python train.py --n_layer=11 --d_model=512 --n_head=4 --n_kv_head=4 --head_dim=128 --d_mlp=1024 --vocab_size=8192 --activation="swiglu" --norm="rmsnorm" --norm_place="pre" --norm_eps=1e-05 --positions="rope" --rope_base=10000.0 --rope_fraction=1.0 --qk_norm=false --attn_scale=0.0884 --bias="none" --tie_embeddings=false --parallel_block=false --init="uniform" --init_std_qkv=0.0291 --init_std_o=0.0062 --init_std_up=0.0291 --init_std_down=0.00439 --optimizer="adamw" --lr=0.000651 --beta1=0.9 --beta2=0.95 --weight_decay=0.062 --lr_head=0.00661 --grad_clip=1.0 --warmup_steps=417 --schedule="wsd" --decay_fraction=1.0 --decay_shape="linear" --final_lr_fraction=0.0 --batch_tokens=65536 --seq_len=512 --doc_mask=false --train_tokens=900600000 --steps=13743 --dataset="wikipedia_en"
MLP neurons of a small language model. Each row is named by its layer, matrix (down: output weights) and neuron, and shows model dimensions 384-479. Each number is 50 + 12 x the weight over its row's rms, rounded and kept within 0 to 99. A neuron's up and down rows have the sign that makes its largest values positive.
After each neuron's rows, "raises" lists the tokens whose logits its output raises most directly, leaving later layers aside.

L8.down284:29 56 49 28 39 48 44 56 50 59 38 42 41 47 46 39 43 53 37 46 56 56 60 44 48 49 57 43 50 53 64 40 42 39 50 60 31 58 72 48 56 64 56 28 52 49 62 39 26 27 51 32 63 58 59 60 46 54 67 47 35 71 41 54 63 78 55 63 40 39 57 24 41 45 42 58 49 56 53 44 55 73 50 66 50 49 26 52 22 64 45 50 63 59 47 44
raises: "\"", "”", " I", " [", " you"

L8.down437:60 41 39 59 42 70 61 40 75 49 14 53 44 48 45 52 42 60 65 74 37 56 55 54 31 32 57 66 58 51 35 70 60 51 33 47 62 62 70 33 51 55 51 54 70 40 59 28 44 44 54 49 48 45 57 45 57 43 56 64 50 43 61 59 52 25 52 79 76 38 45 49 33 46 40 53 46 61 75 42 57 48 32 42 54 38 43 53 35 54 34 63 43 44 53 42
raises: "ores", "bor", "borough", "burg", "ues"

L8.down108:31 60 58 23 72 75 44 34 69 77 66 68 66 48 32 69 59 32 51 39 55 52 46 56 46 65 47 55 66 60 52 33 64 55 64 61 36 66 48 55 30 65 66 51 34 75 55 66 44 61 22 50 51 36 52 62 31 68 42 69 47 57 44 41 61 67 57 59 51 29 56 68 56 54 62 66 43 41 45 38 34 60 44 54 63 52 35 57 75 63 63 44 55 40 48 49
raises: "ions", "ion", "ly", "te", "ervation"

L8.down603:65 65 47 52 37 29 45 66 55 52 58 35 63 63 43 39 48 64 40 44 48 37 40 58 51 38 56 52 45 68 52 58 55 62 48 82 36 59 51 56 35 62 00 42 54 56 45 61 52 48 45 34 60 53 46 66 44 54 55 58 50 62 76 64 47 29 42 31 51 53 68 68 49 58 58 50 64 32 41 72 52 64 41 40 72 54 46 35 49 50 60 49 43 55 52 53
raises: " who", " that", " below", " from", " born"

L7.down52:60 60 24 73 44 63 55 35 44 27 56 63 31 54 43 63 44 47 51 47 59 36 39 49 55 55 44 50 56 50 45 48 46 55 45 54 15 47 28 52 44 57 55 73 31 56 31 71 54 45 34 26 33 58 44 44 53 52 51 59 66 46 73 63 68 56 56 48 49 35 66 21 63 40 54 61 44 55 52 53 67 54 46 49 48 51 38 38 69 44 49 36 40 40 52 54
raises: "lla", "ll", "ct", "lt", " mark"

L8.down945:40 60 40 50 36 28 63 58 56 42 67 13 74 38 67 40 35 40 39 60 41 48 42 38 45 38 50 56 43 43 40 76 61 49 33 66 69 57 44 58 60 48 83 51 44 61 73 66 53 39 45 50 45 57 62 48 30 68 61 48 47 30 39 71 57 55 61 67 52 53 47 51 51 47 33 64 36 52 41 34 65 69 63 56 56 52 39 54 66 67 63 25 55 54 67 61
raises: "ph", "pha", "phi", "ver", "pat"

L8.down67:69 47 42 48 49 57 33 44 45 53 48 50 60 30 47 63 44 57 35 47 47 46 75 73 46 51 47 53 55 32 61 77 47 49 48 57 39 40 38 42 52 56 27 37 43 31 59 46 58 41 69 71 59 75 27 51 45 61 62 64 56 54 53 52 54 51 57 30 44 38 36 51 50 44 35 64 49 56 45 46 42 57 35 49 66 45 35 52 62 69 19 67 49 46 27 54
raises: "s", "ures", "ed", "ing", "ci"

L8.down590:47 33 55 50 59 44 39 62 40 48 44 56 53 59 64 43 62 33 58 44 54 39 50 50 55 45 32 62 69 57 58 49 33 39 49 39 54 29 52 52 65 47 59 52 73 50 53 58 42 60 66 71 76 30 68 55 39 45 64 59 37 41 43 57 51 52 55 66 61 73 56 51 39 46 49 33 51 64 54 53 76 46 69 60 47 38 38 41 47 40 54 45 41 44 61 35
raises: " property", " land", " it", " buildings", " territory"

L8.down165:74 43 54 51 47 50 61 46 50 41 43 65 70 72 49 66 32 52 54 52 72 56 55 56 54 50 36 59 33 56 54 56 52 46 58 53 37 39 48 59 46 52 19 51 51 54 41 39 46 54 48 45 42 49 34 44 52 56 56 54 55 48 75 63 54 38 29 59 47 22 36 38 45 39 48 62 84 55 57 56 57 65 54 40 61 47 58 43 54 34 46 47 57 53 48 36
raises: " another", " a", " an", " their", " it"

L7.down761:53 28 50 66 63 42 46 51 49 50 52 58 48 28 53 52 24 42 14 67 47 59 49 54 75 58 52 48 44 64 58 52 44 62 70 52 41 49 57 51 44 40 69 48 49 44 53 50 38 47 48 51 52 39 52 36 40 63 51 60 62 63 60 59 68 63 56 58 47 35 69 53 46 46 34 77 43 22 48 56 41 37 50 41 64 54 69 52 42 50 76 48 49 44 47 66
raises: " date", "pper", "mm", "ered", "ctor"